python train.py --num_hidden_layers=11 --hidden_size=256 --num_attention_heads=2 --num_key_value_heads=1 --head_dim=128 --intermediate_size=1536 --vocab_size=2048 --hidden_act="squared_relu" --norm="rmsnorm" --norm_place="pre" --norm_eps=1e-06 --positions="rope" --rope_theta=10000.0 --rope_fraction=1.0 --qk_norm=true --attn_scale=0.0884 --bias="none" --tie_word_embeddings=false --parallel_block=false --init="trunc" --init_std_qkv=0.0314 --init_std_o=0.0314 --init_std_up=0.0314 --init_std_down=0.0128 --optimizer="muon" --learning_rate=0.0148 --lr_mult_qkv=0.5 --lr_mult_o=2.0 --beta1=0.93 --lr_head=0.00579 --warmup_steps=31 --schedule="wsd" --decay_fraction=0.405 --decay_shape="linear" --final_lr_fraction=0.0 --batch_tokens=65536 --max_seq_len=256 --doc_mask=true --train_tokens=487400000 --max_steps=7438 --dataset="wikipedia_en"
MLP neurons of a small language model. Each row is named by its layer, matrix (up: input weights) and neuron, and shows model dimensions 32-159. Each number is 500 + 50 x the weight over its row's rms, rounded and kept within 0 to 999. Numbers have three digits each.
After each neuron's rows, "fires on" lists the tokens most often at its 100 highest values on Wikipedia text that the model never trained on. A number after a token or word is its count.

L7.up321:574498517537489481508479426430496477497444582624478453465496470540457454489546574544503444344453538491485581513508506565419562459403498502521427563476448486493482500392459581436495516430573478496514456602488477473428495450590567516517541561471499359437508469502470489542550470469482536423539520521559524545478472543531502653414519588398605476384529464484451422536523581454438479541430
fires on: "ag" 16, "ac" 11, "it" 10, "ang" 9, "ir" 6, "el" 6

L7.up314:580469545572518486546505608486468576565511594519460484508449481443491527582506561492584419547477570482482441605482522463477455549555521498454547521425544458533605537465550510440485438451588595505484544527535535561463444542508499470439519418482475523555510549543529516553601421500516506420446575400506552477499562617530508515452594399511497535431479566423520397434570516648554525537501
fires on: "," 99

L3.up88:499483475511425566506551473500442496518582422492513536567547542461544595531476464547471535516538483561539492404525403534510485555501489556477564508563436476467469533539518450481577457576425446460448482561506514499430518468563492554487583603629482474495509456480445550520514564516448490445575532542522467491391582518579495544469467589527538446532475526509549484458401454480525547502474
fires on: "d" 32, "b" 29, "m" 12, "j" 5, "pl" 4, "and" 4

L4.up738:610510469548544422397497514468466539510541513500484542514542468404508639417507538551483530491538496531492537465466517473413555444516475525472463497457477499451543465451467459563541547509532506521472558554421577449437507482532505522534470575506518512456455462493550444505516516564440554581469517501486529462447490476500437568567520516486469519554474453441505407513521487528526510414451
fires on: ":" 37, "ent" 18, "or" 17, "end" 7, "ring" 6, "ass" 5

L4.up749:401470395470516468474413535490499510447646510571461515565457477548476512520543477521495503518487466503517339476528450516459606433482487528452480459557474520504536463505537444514569500460500445500545495426493461488559526443469429551472490522525525499551505514468514546567490498457442387494462458534561424489516507411497429522534536422517441539537472407528562495389517578550542462511489
fires on: " |\n" 79, " end" 17, "nd" 4

L4.up1272:569477433364565530497586510443472492473502440544547398511539428521546535545579466484484480564514532546481532523457541473477545489460527441513524505575437512531554583489471515478450495538620472535463461483490575431563450552487527411496483403525628412490486522543411439528567597502487503456486541623463538519564495460621589501592511471514551457562519494432487538444488419475529457508440
fires on: "in" 29, "ot" 18, "st" 16, "an" 11, "t" 4, "our" 4

L7.up1235:560408521519496374507486486489454461504553509510486617469528549554627490516541476469487440397489416543515433557516563517491596515468616471538493521581410487542484526491544575564459467442520518453477488521475533570542561463575527540486434523514455470439571544475423497565447462453571525519533524579549466537564515545437440553529405529442553421508591402449530489527549510550443504511531
fires on: "g" 21, "i" 12, "u" 12, "ri" 7, "d" 6, "qu" 6

L3.up164:442555439573520534506534494431547402593594439506584515546543488509511469585507509544456508391458478528547438489515532577587501616517456459393411530460535517512529517533509525520481412447363560544426530545491483551484508524498394541515541532468554484459429467439530519505442585553493509378521480514569572527501544615531536459579483463544515558547476452437540524483570552568512502524487
fires on: "he" 17, "m" 14, " Nav" 14, "-" 12, "az" 8, "av" 7

L4.up811:526477454493552504573525523482533479420454492462498498603614423457439501516538578437528484488537426426473467466574466534490422462524604529487428536492496486530515461437439511380538459569589611524484506508513465482422482367505589486532505582501516430422558545608547534550472450526578461470486439454543524544524446476543577521555584467516572517560524451516482479456565440470580551535390
fires on: " of" 65, " de" 16, "is" 4, "ce" 4

L4.up1147:474520499529446554453495544457535541509661525555458455517524524479403511501535434374462492432477479545515485531441418442480556462481523454453477484524558525485450501531526441569518438466493480418560530480501509566472523430469453557474606547518492477469522540505483490512480550417500596496501449439440613496488523549448482532476466478545527619486475476552474455417474558613481597512639
fires on: " the" 100

L3.up1429:508495480571443583469527468491534619434517505514496496505621441530469502552462522549390602579593510473537478521497525508448444494521561511591390466545465486514464488443495474507502510477541537488486491522449485557515486546487559528409463477470538616545516442479504523472509472442541549453505542534565579601505414516507500465585495489595473589441573566470555477502507445537522557436547
fires on: " It" 39, "t" 10, " it" 8

L4.up769:588510474527515494553517546484472476490617441583515534479405551459396527543533506491525512469522559540563378592436516383436551521562465539459553533458502510482469530538548450504494527445472483430533445387498504508545545573466507505536641511546526454491532448417462559582526517426340474558506481507528518559506438503571409551512479521424479502566511555536535520493474543476450522555431
fires on: "s" 10, " made" 10, "g" 10, " start" 10, " end" 8, "nd" 7

L3.up1364:480500572513482450498500556495468463463461543514561520556473438406471469481526573478448463527502445431507537561451430480336636517479541516548453452472569351446521551482553576458530595552463558505487581603514488508506513542417504508488542493457526486516509536564567526447490569455491514478408430451524450494515531432548518569519514509572470406538449391436402481456525464556479521467482
fires on: "v" 27, "ph" 19, "b" 16, "erm" 10, "f" 9, "m" 4

L4.up209:540503480481582599509466460427553463516498452604539506497547475477539513533553458478408425444558477498579532498507608514445447411448569506388496538510495591502430562504537558606424552420613546470497428457520433622501522497490505445525518472560524567520545506552475471562549450493538552471552574353518500515422425512495534550460572426543511521536511486462491540502549501474520472488468
fires on: "in" 21, "s" 20, "is" 6, "d" 5, "at" 5, "n" 5

L7.up1347:587546550635446483464577530512418512517470520495535511591579510552496547517411596506520432551486548527490557470568595548588483532427477533508475567462576497491488534409432487556473522421488517448506499421447573472449454528539543482481513430489464498426559534468540511486539497441422430474513507476487530560396384555580524494452490478484513478387495480509472510490455488468424486504550
fires on: " of" 20, " for" 14, "ed" 12, "ing" 6

L3.up74:478405437583561397527567430503462508533447522493479465502485484538468551454594522524477512440531507444458483567465514424604509556514557543568337485350387463488556521413564534480504509441458527537524449540449478513535481517464516479511455446530364465487453397500538431615478562571475487561425537546542522499463541535475532622485440465536555460494575460494531601487470533555560496559428
fires on: " as" 45, " called" 13, "ent" 7, "-" 7, " named" 6, " \"" 6

L7.up1368:527472525538461518549554507450429451468477498429595469608633483593502496419471533449454502454571534482455536507547440434508425552469542556531454540504460441514461487476511523534528515467515533510531526462502431482510561496533550487454480514513564575520487423465553487451538431466503503512520421496499511552470508508531530622571494518532506648467465474398482463478585491601570484509460
fires on: " of" 17, " de" 16, "-" 7, "s" 6, " al" 6, "ar" 5

L3.up1160:479535498439485507454472488461588487464409479509574525452502487617477553573434524533517467360499550466426609476444492445500495474483463525445500599468399545536495434510422511429452372465458482463464454552512526568473465526491549469475519499531479444449491413438549492563514460502522579524538473546466588483474504445560586451463602489478542524484579419524548445406480540528559471520416
fires on: "un" 23, "at" 20, "ad" 10, "n" 9, "it" 7, "ac" 5

L5.up671:512508522535507519480507507461447425516506490463561489562500535454529500482525568525462503468572396534522519445581546579527557479480520495496409465528542521510474514489450480514544568568504591555488433548523562608493463530592566510493467516605513477565552508468514497519571466624443494529507539532614540546472494487602476594530588427519497527566492545574604543490565492561537573564481
fires on: "s" 18, "d" 13, "b" 12, "h" 12, "c" 9

L3.up138:502460502586499461529609488435564369599610527496501494521481507560506529499529547648555445476331543521551465463541494417493554517475488556534516457576591494477467625566555530482474412448446478425469580503500469511558504427538479510528522540510448512501478476540518440516592531498619454449539536420553545454464559517470641466502486532489419496480530538519472463464528599462484497534591
fires on: "-" 58, "–" 21

L4.up87:476468398504522485511521570494504464538450451429492478525616395569399503499441627450575449439592514493465487467504437501544564473519539554538501446511489470496533571482571483543537471449524565571541457441467480428453481495522532499627518496458481453500546496475511507498579565537464548498499414527493504627488425426598462546512567463537379636582470504508428467475524512517460542493461
fires on: " of" 27, " de" 20, "n" 7, " in" 6, "o" 6

L4.up492:523451463521547389509484545509449468520499433505457457564432549492539502465587509485455514442566527500497454519531497494548509442520543464494453525425418520495506439401482470480445517551553465411456517518481370510543423530484534489598497531484541559488532522553607547517488506559513439505520452496561603432427515528529457515535527626492531532535583545475433526606566531453471480537489
fires on: " " 53, ":" 17, "-" 15, "–" 9

L5.up1237:412530474475537278357489537502524572603466515465496354529449469554571487436506533515603495557528481525492494468547482570528490504448480546473464437538493614576514530482539573462573491538525475539432451503444498431508503519508546533536484589485500519505530527511521464536527423462491585475516497468523480580528477444500501555500504494489508495398462567579508465539539528430579518564470
fires on: " st" 53, "er" 25, " St" 5

L7.up1216:602449499591548496490545491562483529429471454479419523514458484500544472577615502457550567403530507469487519502493455503515585509511454508560479486495460523508561483593434541440415472487520536481547419497590604485498507434492482450514478515538501472483496453498430459432532482478514482473476483522542491481543542453567432448407430375400479514453439477423497557529456539459556568557513
fires on: " pre" 19, " Pre" 10, "urch" 7, "re" 6, " fin" 6, " comp" 5

L5.up400:479501526448515472534474481567487518512470486516573526555566480526459530547465509507502510453397473550482481394514440577538449532502585473365499519486483501559449449448514513488523571540491496471568450386505548489581540489570502542419567421511594419553425568509493542536517483513478492471537541572501401426585522446517509564387466538564555481507496538389482497486519561514494514606448
fires on: ".\n" 48, ".\n\n" 34, " |\n\n" 6, ").\n\n" 4

L4.up1019:458454543538422504453577430432531536505505536524493462495525480553528487439546484512487478512411562587473534534597463525512439502511546545493490530436465552534520463516487480573457441477431493523412509501507546387525472484544557517511550486473558559443402513520493414538498587543522527522504425507457505374493461490580539584473531554483504489420555568488472427379464509550439481428500
fires on: "-" 51, " of" 36, "er" 4

L3.up607:519482538421487584485518453540493424453553452547516501471457432585573487472469495508434440536485563454481457429529516445455508454518561502541460480468528489432459516472582480400527538549481563424462480449472538606520567607520530513536452452480515556548499415438490404504457498505524469527428572496666523595451457536502438544533452502509520535609502550471483487505489512478503499422495
fires on: "ig" 30, "g" 19, "k" 12, "og" 10, "ble" 6, "i" 5

L7.up1037:438516482490534512455528504508435503493449570370571505488554426539495560477544452635429514482494534520546528511602566485548575541538478622471385512683475543555469461546454637434541512401513545592547588399474458518528457543531481544550443503483435520520486462469567493520488503524461577516559542537478487468500469468529597464552548559531576489500600479475532471447544585478572530512411
fires on: "-" 51, "/" 14, "at" 5, "el" 4, "," 4, " " 4

L3.up521:491530483483514480547473486422507514522411534488471480547474478530518526571565542457578490511416479658527600485576554457488551487527540477559416542468475454436554515459533540459484507465546458597476533463442566477494443512402533518358514510539507454453496436533537588450396522458540472510422533448514508606484479401515394547527552507566489499563559514496484429479497480477515552437515
fires on: "L" 30, "V" 12, "U" 11, "I" 11, "P" 8, "C" 7

L3.up1526:505548469521508509437454490552484519449442435498572553480532518515530537550487520512505597530528460452462498454551490536476458550507506473449498493495413425428427466557526499506422525456488579571431583446570573541488486478516538405496506464476468506467457401506498621537545504437526518438491440481547614498491508467437513583565477548549484467487519463618482597529532558510495493530478
fires on: " polit" 30, "ad" 17, "it" 12, "ats" 12, "at" 8, "echn" 7

L3.up462:438541496482519440547395454374455460542524511492570513584338423490507498530483438430509463467503479462563435570554580531514620489547512467495527529512453461531479440472448502565522446444573505441494376437462519488501587536525568551488409520468558443461455448531482440497473495503502488513516515618487462536467609416478498587489539429506554439464471467482475500503533523537553453448527
fires on: "in" 34, "i" 14, "g" 14, "ri" 6, "r" 6

L3.up142:439488511472390449481560440424490565574468533519477516520449557533489396443568493487576470451520414520463442515476573550476471501543452448548480525477410431496448563525480533469571423469557536517396503484480547574501492468438453455512492579451444463436484628525548515605586558542475517474490440447426529503535575394491451469550484493456324521531433557533540570552467509518438440424498
fires on: "é" 47, "ö" 21, "ü" 16, "che" 8

L5.up1208:464475509410605391536505482555516475495526438521577425537469462497522555449501507528468457524464512444495515408570433540474490574524492426540547476498553492440508500473505515574582473515459586569504472520521534490492459455490488554395590364415599460470508598487481528516519491475580537514476556454547447511507534448456457406467492494571539528395478516421537438439600495498526518473512
fires on: ".\n" 34, ".\n\n" 19, " while" 16, " |" 7, "\n\n" 6, " |\n" 4

L3.up323:526562506453635598457553504568478418508539550468520554437515462517463627576510469437455501522539464459559537485510518563484488530440561624541538359517542495514467505511570470490431460471567591577502485550564494561510523595537397492560508472590548541431511423428428534589458564469512542521568484450528536411538468474469515503516454407505501451517523581503487507525432469462481499500525
fires on: "ur" 37, "b" 7, " own" 6, "ad" 6

L4.up315:527440559528520477451530440446515545447489439475441477590606561447494484522487517448493449571485510531545584507431497514496441454408523462487447485638464459529516465511513414527439401491463482446474513504438438557547463432453472514439565587523494495529462552559459521508494430437527554464483430548474529568518445491536588504510405454492502474500461567535528424518459521549508552573438
fires on: " the" 39, "al" 16, " of" 15, " to" 5, "ish" 5, " since" 4

L5.up860:527521407490482466446407457433524598498513507485402443546568417452506476499474511490435492574598552496589523630515554543452479495553463565490439454538447507543549515594478540465482563518515467456567476486522572511482463504481527518483497504553519578461532480461488564449601483518517495574431483522451493466480506488438441459456462479568580480451513492480498442471541493558469534455564
fires on: "um" 26, " Bro" 13, " Wh" 11, " bro" 9, " wh" 6, "ro" 5

L4.up1025:565537492584463497526503493572477393448393510458501422477553478448481507524498549613529475532449545500423503516470514554572478556498422626555496515512569457490479455404509566544502554408403558493527461499505534496600490468548501457526465491502503508531523548514602499558530492537415508528497502597597503457390468529506552485455507503543470495566479508403570548469521486489541529456432
fires on: " of" 53, "ed" 17, " named" 11, " At" 8

L5.up329:471535552516539521388472480528465466400415422463494469456491452510450502547490467607498405528432495401424576449436391534551476533521470557446460516545559395513485477460526461493508376616511465489568540524450488508458400510556457486502565531567479548614548510450456465508446474522479570439523484506492489574483506548490542588405486496501548575521476572540439465510534484590549545536528
fires on: "ine" 20, "an" 17, "ie" 14, "at" 6, "y" 5, "t" 4

L4.up1136:415480556454485427490528422570482534519470489522495529504488455532637486494458476532522476462391535541540480592541507590454414506574512493476602511519468520575468518506508648507498520474416510526525517482526533567528590575506655464470503565474566490471543425451541571527521431398465557485543526512466474494570469449562416530641465463481602409477459462492484517576531488517440522573457
fires on: " at" 28, "in" 16, "ver" 9, "el" 8, " eng" 6, "hed" 5

L4.up50:418562526483475580427528476512515524464502424547491557491511461478463444560564459569472345448547520525443492499573453524439424548510491468550448523408472478497563500531572478507516457543519437511467503584452585548544479544491491518514475513514494620530458416459419491495472457511460540572542556516585582478491490465444512555453415460509475552539565446387517458491564542516508501433542
fires on: "ig" 24, "og" 18, "erg" 17, "g" 12, "ag" 8, "ir" 5

L7.up1118:474457553536490426469540484529501452539532511470570469611460442500488527438437487485498388431480525437544561558427452552440467462449412509518397496524498577511550464563542525475478487507485581466443391482523500461491503540499565482516485461528572554459421606522542396593479476493450525463532467454494508377395429477535547588409550523418526500547476554497555530421457472494497522470548
fires on: " of" 98

L4.up1087:405404539609498514491490438499605551466435470476540476487518560515482520529515494569503451520583553506472454572564529529431485519601518520570504426537508446497468564435463499531529479437523535514517524476495556435533508474454407508457503567523494548515444443442460524486400541540459349362385534437496528505530452461540523461573455540614558509522511587451585537506462520509500548512454
fires on: " The" 44, " At" 17, " It" 15, "t" 10, " As" 10

L5.up511:537475542611454536489533463419422508507431519449493491475509537423487414562543495519535534417449473461473521552423498509434603489472482517582497451512502416524547463481439472491464542460465525453436506471513611534515491453458454453486487505524573522605497564599520529491529568429455506544527521447479476502499453586506562475493413365541558519492437590539510595475474550501480531496464
fires on: " pre" 18, "ag" 10, "ry" 8, "t" 7, "ck" 6, "re" 5

L4.up978:482431525522500466496404561394433430547506534570581603562538522501527448560460484496489440600497508545568577526561452511562571403517553551458506650535443486490492438451484635503483515462553523524508549484479440449504498463511520457560419625608377542502528495570532476532517514483535578522501488501543423531475397565574578558460604446536527470469519522492542455432490500577518583470490
fires on: "/" 23, " |" 22, "it" 13, " and" 8, "," 7, " &" 6

L7.up35:482557519500519573372555486515475583508488526577518457490529499467620564566505567630482506372564548548485546456454498434478498506539572501429468532418475424557566525483453520538576523595409508501571528566572544450428520481479553562422469484610537498492492517471534465424524475535581501485465594477588514461511524506491532628523558431467475549495439451491485462496510614486564479522518
fires on: "." 39, "o" 8, "-" 7, " h" 6, "," 5

L4.up778:517498418586555423515429423639506479507494476547516475469443516460550382570481537608475532530421524561535602521397504488499508482524596535437444478525507439540477589462493604431471421578473505556546458500489460498567490496425474480488587451437538525527384497537490511529601454484605427539542524501454511499546435527410520547515504599591495553559492442475524477454509461553518531589525
fires on: " and" 43, " or" 20, "os" 16, "it" 13, "ar" 5

L4.up1344:530509469461485478490473421513372519503460442496443464478450485513510527477488588505449531531540385405515568560440471488539557437509468515494469551517508493561507456482484517458507506558546496554513412549474587536579487559460518550584428525401588527435414489539527424472561539456538409481548542432403540489501480499566537480480499592504442462491471507481592538413502461540555541454527
fires on: "it" 28, "u" 17, "ar" 15, "ig" 11, "v" 8

L5.up84:514485590523562450528575508483512592541516485458516493499424444538467469507639573502487509384557503388522564534499503562586531408555605506455440457408486388481573485436577451575516512517401547337524531533486477529551505459562472578587464490489534575512548478484560422456440397574422479483497483595525454485549573427525552541465497523549536419529529586473510558575510538508547492503524
fires on: " new" 16, " the" 11, " called" 8, " as" 8, "ual" 6, "-" 6

L5.up566:516453500536540480424523523523494571454500539422528485523585514505488444549450530577503496502529522448478504464539438555462510424532577533469471519449527477515461511435498558505514433467412514569424445501601556461475525501521389486489501412544577479451487449466439420523379596549498441503450487496512546476556528562593498644404493497542447567627541559466576544418543503475520524570504
fires on: " The" 48, "ur" 13, "on" 7, "p" 7, "un" 5, " char" 4

L4.up1220:455504510492571549482579509449536593540449515426483499541487539472586519475543545456480445466509536468476407504536482506584418569496399509533466451452467489426526514446522555585456515446428424416504506550474548540510496449555574476599467513556489534420442459449530481534500518516531432497500459516576419451461409583522458565609439510535531413529487478441509497467515492420481476556565
fires on: " of" 27, "-" 25, "en" 10, "l" 8, "h" 7, "ine" 7

L3.up158:492480479487542418440534497451493474423549526466441582575556529444510554498504457491534514536545508589579539482569523493441535463405390427409511623468478480497416540547470550547440542502563539523460499434475589648493562485523394427617480506477520511415472461520470564540493527560550518550411521419407505446512511551510392508538500497481543546460532456524497472560542465464482536480431
fires on: ":" 31, "or" 15, "al" 8, "l" 7, "ice" 4, "ives" 4

L5.up482:420451470518583542518531510506530534478469453530498419456522431520503502415534495505517523492471505485528433528512472552529592462589476458394427412503475513505435570482502576439496491491473517490529580537520503453482508579470513397605445542506433504573497612490423462476580622581504580407469494581481520517575526508516436493528464537475548424459590581448484599449542477383439464526448
fires on: "it" 29, "ot" 11, "e" 9, "t" 7, " at" 7, "at" 6

L5.up1216:493547431516493285462501468430516515499468462578551470487560558466588473465465551543496475492526531482457510554482474520489522490506533454516376446480447489503547468570481493516530552480557495485482567426454515509470529571538481560553500441676564500496437535494627501468588479629495527558508487397518485477446544457451467507444468499530522367496510496390487513516523512499393536429580
fires on: " Bl" 40, " Wh" 13, " bl" 12, " wh" 8

L4.up787:516490499528423561535553518560586560603470502533539530500566494468459541535418467506430509475547535498562481450559519494470470591457515561562574472499484453521547505478447499498426553471577482528598509545549448526501567544555531477517442509505598554518487359448416468628559454417481594451438484543467508517517520498427512436605491487511495521491569457526570549542498623437559550456489
fires on: "-" 52, "ad" 16, " •" 7, "ud" 7, "b" 4

L4.up282:471512543519436390384471561469430466526500466562475457487410491523445500400514575505490509591547499516486441505480492536521489546502411515459469493479564517499506526546512475499475484494544416505518494526432536449616468492438556506539586540533504530425383364511502558535482612453545595489564558508497505578443416554499526463545578506477472427533503563402404558481529571417546498546542
fires on: "er" 30, "6" 14, "7" 8, "ate" 6, "ar" 5, "st" 5

L3.up98:441496545501540478521592457422519424616527466522546481561402470493577430502528448549459456489417549480610407521580415563525529547584478552478475477458442521514488578513523528472491375500515554493463518544473406438521450517564436528505459479534451579522505538468520523551516509579506507507519395528536479431523448541493454535616490544559497491529559494480448468556572545472470476553450
fires on: "-" 97

L4.up761:519489521523516543524544530457450539574444601545524449499489466484425475468483546550551451515439525560456569579470388503553473501502554533563494529486434426444470556581471564402524483450495514481497488458465459493463495406429403527486493544495477525563480513425569552451515550463517458453484484497524464579419484495457440556488487484509401544598563449466566474464574467451535468520413
fires on: "er" 29, "I" 18, "c" 9, "C" 5, "cl" 4, "L" 4

L4.up100:404522429485468428475439494502492414515599522496515522478507512576486548526536453468444469589342429468520518557440537436524577534498506455545480502487473565487556457500520546506592535406517559526543470479428524441526549451466462432494534529420473499500500461586528401523523585612520467564441475425516471595496550480515461486446515490481512531551468501479460406408476506503521492436453
fires on: "qu" 28, "port" 9, " Europe" 9, "ort" 5, "ult" 5, "ig" 5

L3.up893:473451535398526484501384463520517518440502547493536508607454501544545610501524536420492479462550524520547517472562480506506491512528541422469483549395522526497530463415541456585461492439533439522527502398495528423464419525439517479452481571536542550462524469522450542504524477610489518409517452485558455553510478483514484550572484483565515531421490461431538357519522529490507523486448
fires on: "I" 19, "ual" 12, "P" 8, "ib" 8, "ach" 5, "G" 5

L5.up274:451512534531459488488517579445481482498482426492576541539434495484540506549488560468540591510497492447526548526579563497441509521529533504509433460566496527595468577358475539536546515505534515525439561454532518508565488576463474599467572509512402463578496497543527553489535565488429546528463532391578534488455531582494594560514471469456541552548524568482646531554507502565461511500484
fires on: " Gl" 23, "d" 19, "l" 14, "n" 12, "s" 8, "b" 4

L5.up7:446446528481516442540605561500511485545592554484580581560469596469516431554484463546478564487481527557509469544561474542462473450542420536541481535470493534426400530490526512523488545557521499521391436433533438484470588524580463415536582499472586461493608455498502540564585408538560458535579493544428522605560428482480543486489466493413470408418478523461471457484478487508536545498516
fires on: " to" 36, " can" 12, " would" 10, " not" 8, "t" 7, " could" 5

L7.up1262:443516551490468550484538444494512496506551506513459567439532454526530512485445477554456451546499547549456531506499555506551527476493455404438498525436447483534524573431434508531548443515479447526523558544441482533420416587388490588544519527512490485504462423434561588512528448417513581502457494555524395559525574472422460571551404532480477392622552558502464511418435521490573553485432
fires on: "el" 27, "yl" 12, "ro" 11, " del" 6, "l" 4

L3.up1081:446468471545567504441563387432534475509539571463431483454499538412417461502465465543488502494556427479534434431482556562500529500567468455491450568594470463516546534561455564536455432451483570465460500416512567519472525490536571480498467498476571519431488496456554532480552507377549560414476526510596504519497490547557458357561588399515484518558570517549476501563495591527542489499519
fires on: "c" 42, "-" 21, "ill" 13, "all" 6, "inn" 5, "v" 4

L4.up306:447435453469584489565487421594482537505445507427545534543468449502528492548511470525483598514415489490430416410499476602558533478512447456472559515508391393491540507514478598466426443531396471455479552432530530478438496485525509522534444413521517517548468465528537524556448544503489547496520402556540497540456627474492532544489503404506365536613500471529515571501592559495463479590460
fires on: "ak" 20, "at" 16, "iv" 9, "ake" 9, "ach" 8, "ad" 8

L7.up1074:467503495550535493474529566487558492514427437493502511479493473419419504496429415518539469515568411457494447409544472525524508404488545527543499428435533559541535571427507495481508635484411533581545534480589430539530402495402550395519501505540501472543505453519520448477523522435518504520518452569567482551453461490592458532454495485505593524552401467502459518468555538544514491486475
fires on: " of" 32, " De" 16, " de" 10, " del" 8, " al" 5, "r" 4

L3.up1280:427470454513428492515516520569520474509503502509517461563529500422544503437514535558447496483478543560455456437494462483542474449501543492477500366456493517538529541456417460547543425380539481475404584497493446509555600505615560518407488540452437542399571524451512605547496479423482467543508500616489462436495573568443504481521450538442543518547477516511419516540580505393462551574527
fires on: "-" 57, " \"" 12, "ook" 7, " work" 7, " book" 5, "#" 5

L4.up845:469493568490450506651520508490556507581533453571438566574495456535486580528390448524454541540563527482533464541494546472477480478487530548504499500468560487445560447469446517551575511425527484505304367417504482515455578553497585476569526466491429518449552518527509489545516455556453453524479481589498485607505431490430471438410552396370547461495534469445531516453521592492535549445483
fires on: " to" 65, " not" 18, "t" 11, "y" 5

L3.up1154:548486429491491496521474462541472505554499473486508469463391450542611480496462498509535497466559544527515400490512455539427655424470489539483548449596408481442529483520563521504505495479457512558530486471574481497443556487440619541480416476471539513458538424441494487551553597415410445508534487452500464558562546497536530530473479540527529511531555574568465542441399470479431539488541
fires on: " them" 31, " there" 23, " oper" 14, " they" 10, " group" 8

L4.up538:570543454500519517480522482532433542552448454491546421426490522512493484481466528524415471511459466523482507570498434517452469482446568578502515507452485445451568481538426460445507464542482446526493514528539526499660563563469489501558492571517447517441518467509594553511539561494479537472447588569560535507546441544499490537495475471446536488480525437588500459484486441497521542516481
fires on: "p" 23, "oc" 10, "ic" 7, "av" 6, "at" 6, "39" 5

L7.up174:532549596529533542521473471482465440495522486426463407499606571583525425581551514592512479469473461476534566481581470453471555568425436384431565468426557423451542447488582612521554508439533527367513440451442421503523475504589541418439507522506468494555503509518499448510534501461482512382531511452508488492499469482522556584493518505457494518482578431387523466491456477506441529516444
fires on: " that" 22, " the" 16, " he" 7, " a" 7, " The" 4, " it" 4

L3.up986:466473518516510558493524527425477544552432456492469499424458511522554507467509512598459505434495451549499485529467466564492541564518493518475421526522541536512533411463489509530427467469499517464552443622494537571482491398500553524534570496568443518459482551436525467519438548521537474434500409446415552455558420524486486448479489511521504489461516617449476445474582453564475491494547
fires on: "-" 31, "ug" 13, "-A" 12, "am" 11, "ther" 7, "yl" 6

L4.up888:512425524570465540480544534538451503540497464445533427462481544547480599479442486472440477435520435412510552533387577508436635517549513556456414437511505473513529445465472512501527430526501524555461496529418478498610550468477505447524482480448543472514493491538532480447486492446522513467498552571436513502542468510476488474458455513454408496571597504521511523551530437529478560432492
fires on: "anc" 14, "ic" 10, "av" 9, "ric" 7, "ip" 6, "se" 6

L7.up1309:475464409515396482570574580547549429405582498483560486475572518528517473550479562473599489459504441498557442544483536519491542432427618429505515476489486486426593448518435465446509537521529497526484455475536479382535490500399540522455535459525552436496467520540556496510455602494467540415520510490511459545438575472402566506549477594527424490483475429503429461526518517475508504492420
fires on: "k" 29, "ank" 8, "oll" 5, "in" 5, "ay" 4, "m" 4

L3.up505:473396509573539545495515493428499592491565441538416509484509526513550502538504560531478519460497502533532508472601475404542513529418572447394484444547520458537520528519442578638517447531444458565542494474426584529512519472492493411536544538632468374560498496513470425489485545544517575459561513556517491491499411501494565488570457553436445401496498462435454523408471459466439530448400
fires on: "p" 15, "ract" 10, "ext" 8, "t" 7, "it" 7, "pt" 6

L3.up1384:539512485608491553512427568519490511450534487527484567512433481537498492521576454512482432444540407431474447490476485413482550492527499427475485500450513517534440498521487488556445539464502482520429529454527469424546532575482384506498486562447509492572527527594513538528452467422408515428581390511544434518484468455390489502559487471480518499523528458491536495531519553555447571447559
fires on: "I" 17, "mer" 13, "ier" 12, " end" 11, "tain" 8, "ey" 7

L5.up124:482525432447463481510495531456457573502547487452501434501538608427489553494423551563532422485520533469516449514421615529514577481511661460518524498494458541427435469497396589470563444526415511423500508526366540493534572528509553555540416472517448563486465517517508457448507531499560494423406443468418408442496463470459522449502495493547415461459512539490542451613496523569504508372592
fires on: "-" 45, "ail" 13, "iz" 9, " Car" 9, "ip" 5, "ric" 4

L7.up568:517522481505484399442522591521511459537589432598428480459513443505528468529553578457500508594572445470523521538455619563500505467552436507427540451521444499566566540506460554468575467478538425541497503540507454452522438506569552489500568468501497455425649523557591490552467509441493548419517400494513382500561611467483528497555525533546492447600450534498575436524488422565529521526547
fires on: "it" 14, "k" 14, " st" 10, " St" 9, "ument" 6

L3.up691:557524441521498373499554458506428518506468536488545487499457534548389526465487541549538485415476466474540453409450537451489508553536406461530520425577510460554533453531431504499468492510558576490484545485509512429373544454542556534545603533447522540492524471451581578499520539471517503457527578475491416501490600563507458344485475564523470516417498517388497553587521456466540455507579
fires on: " |" 27, "-" 15, "c" 13, "ic" 12, "|" 8

L5.up1065:597436448476573471503510500423537573467543529582569556431586529434507574527547502485432466555541515509578441527486488464485509436533510549438488523617500539488549566460469461539478528446518495461454454606456481414552519453555452465512474473542489541476496514520636487564519511509525499453448546491460433494448493520514437513499486497466499542518532491477573530487563513448582505506435
fires on: "ic" 14, "ass" 11, "d" 9, "en" 7, "at" 6, "am" 5

L7.up661:447531549489586535473519557472425505492521501501468399509465535395491488561518521485480385409494441553520478511509456540456504554512450466543526472451539440533575537461515516535605487469574565514583467496416483481394557469514424394507456532515521430529531493577487545465468581504448577473499506462550503485489588504569525485471550521458467498440533540445552501477549525502532545516516
fires on: " a" 56, " an" 32, " the" 6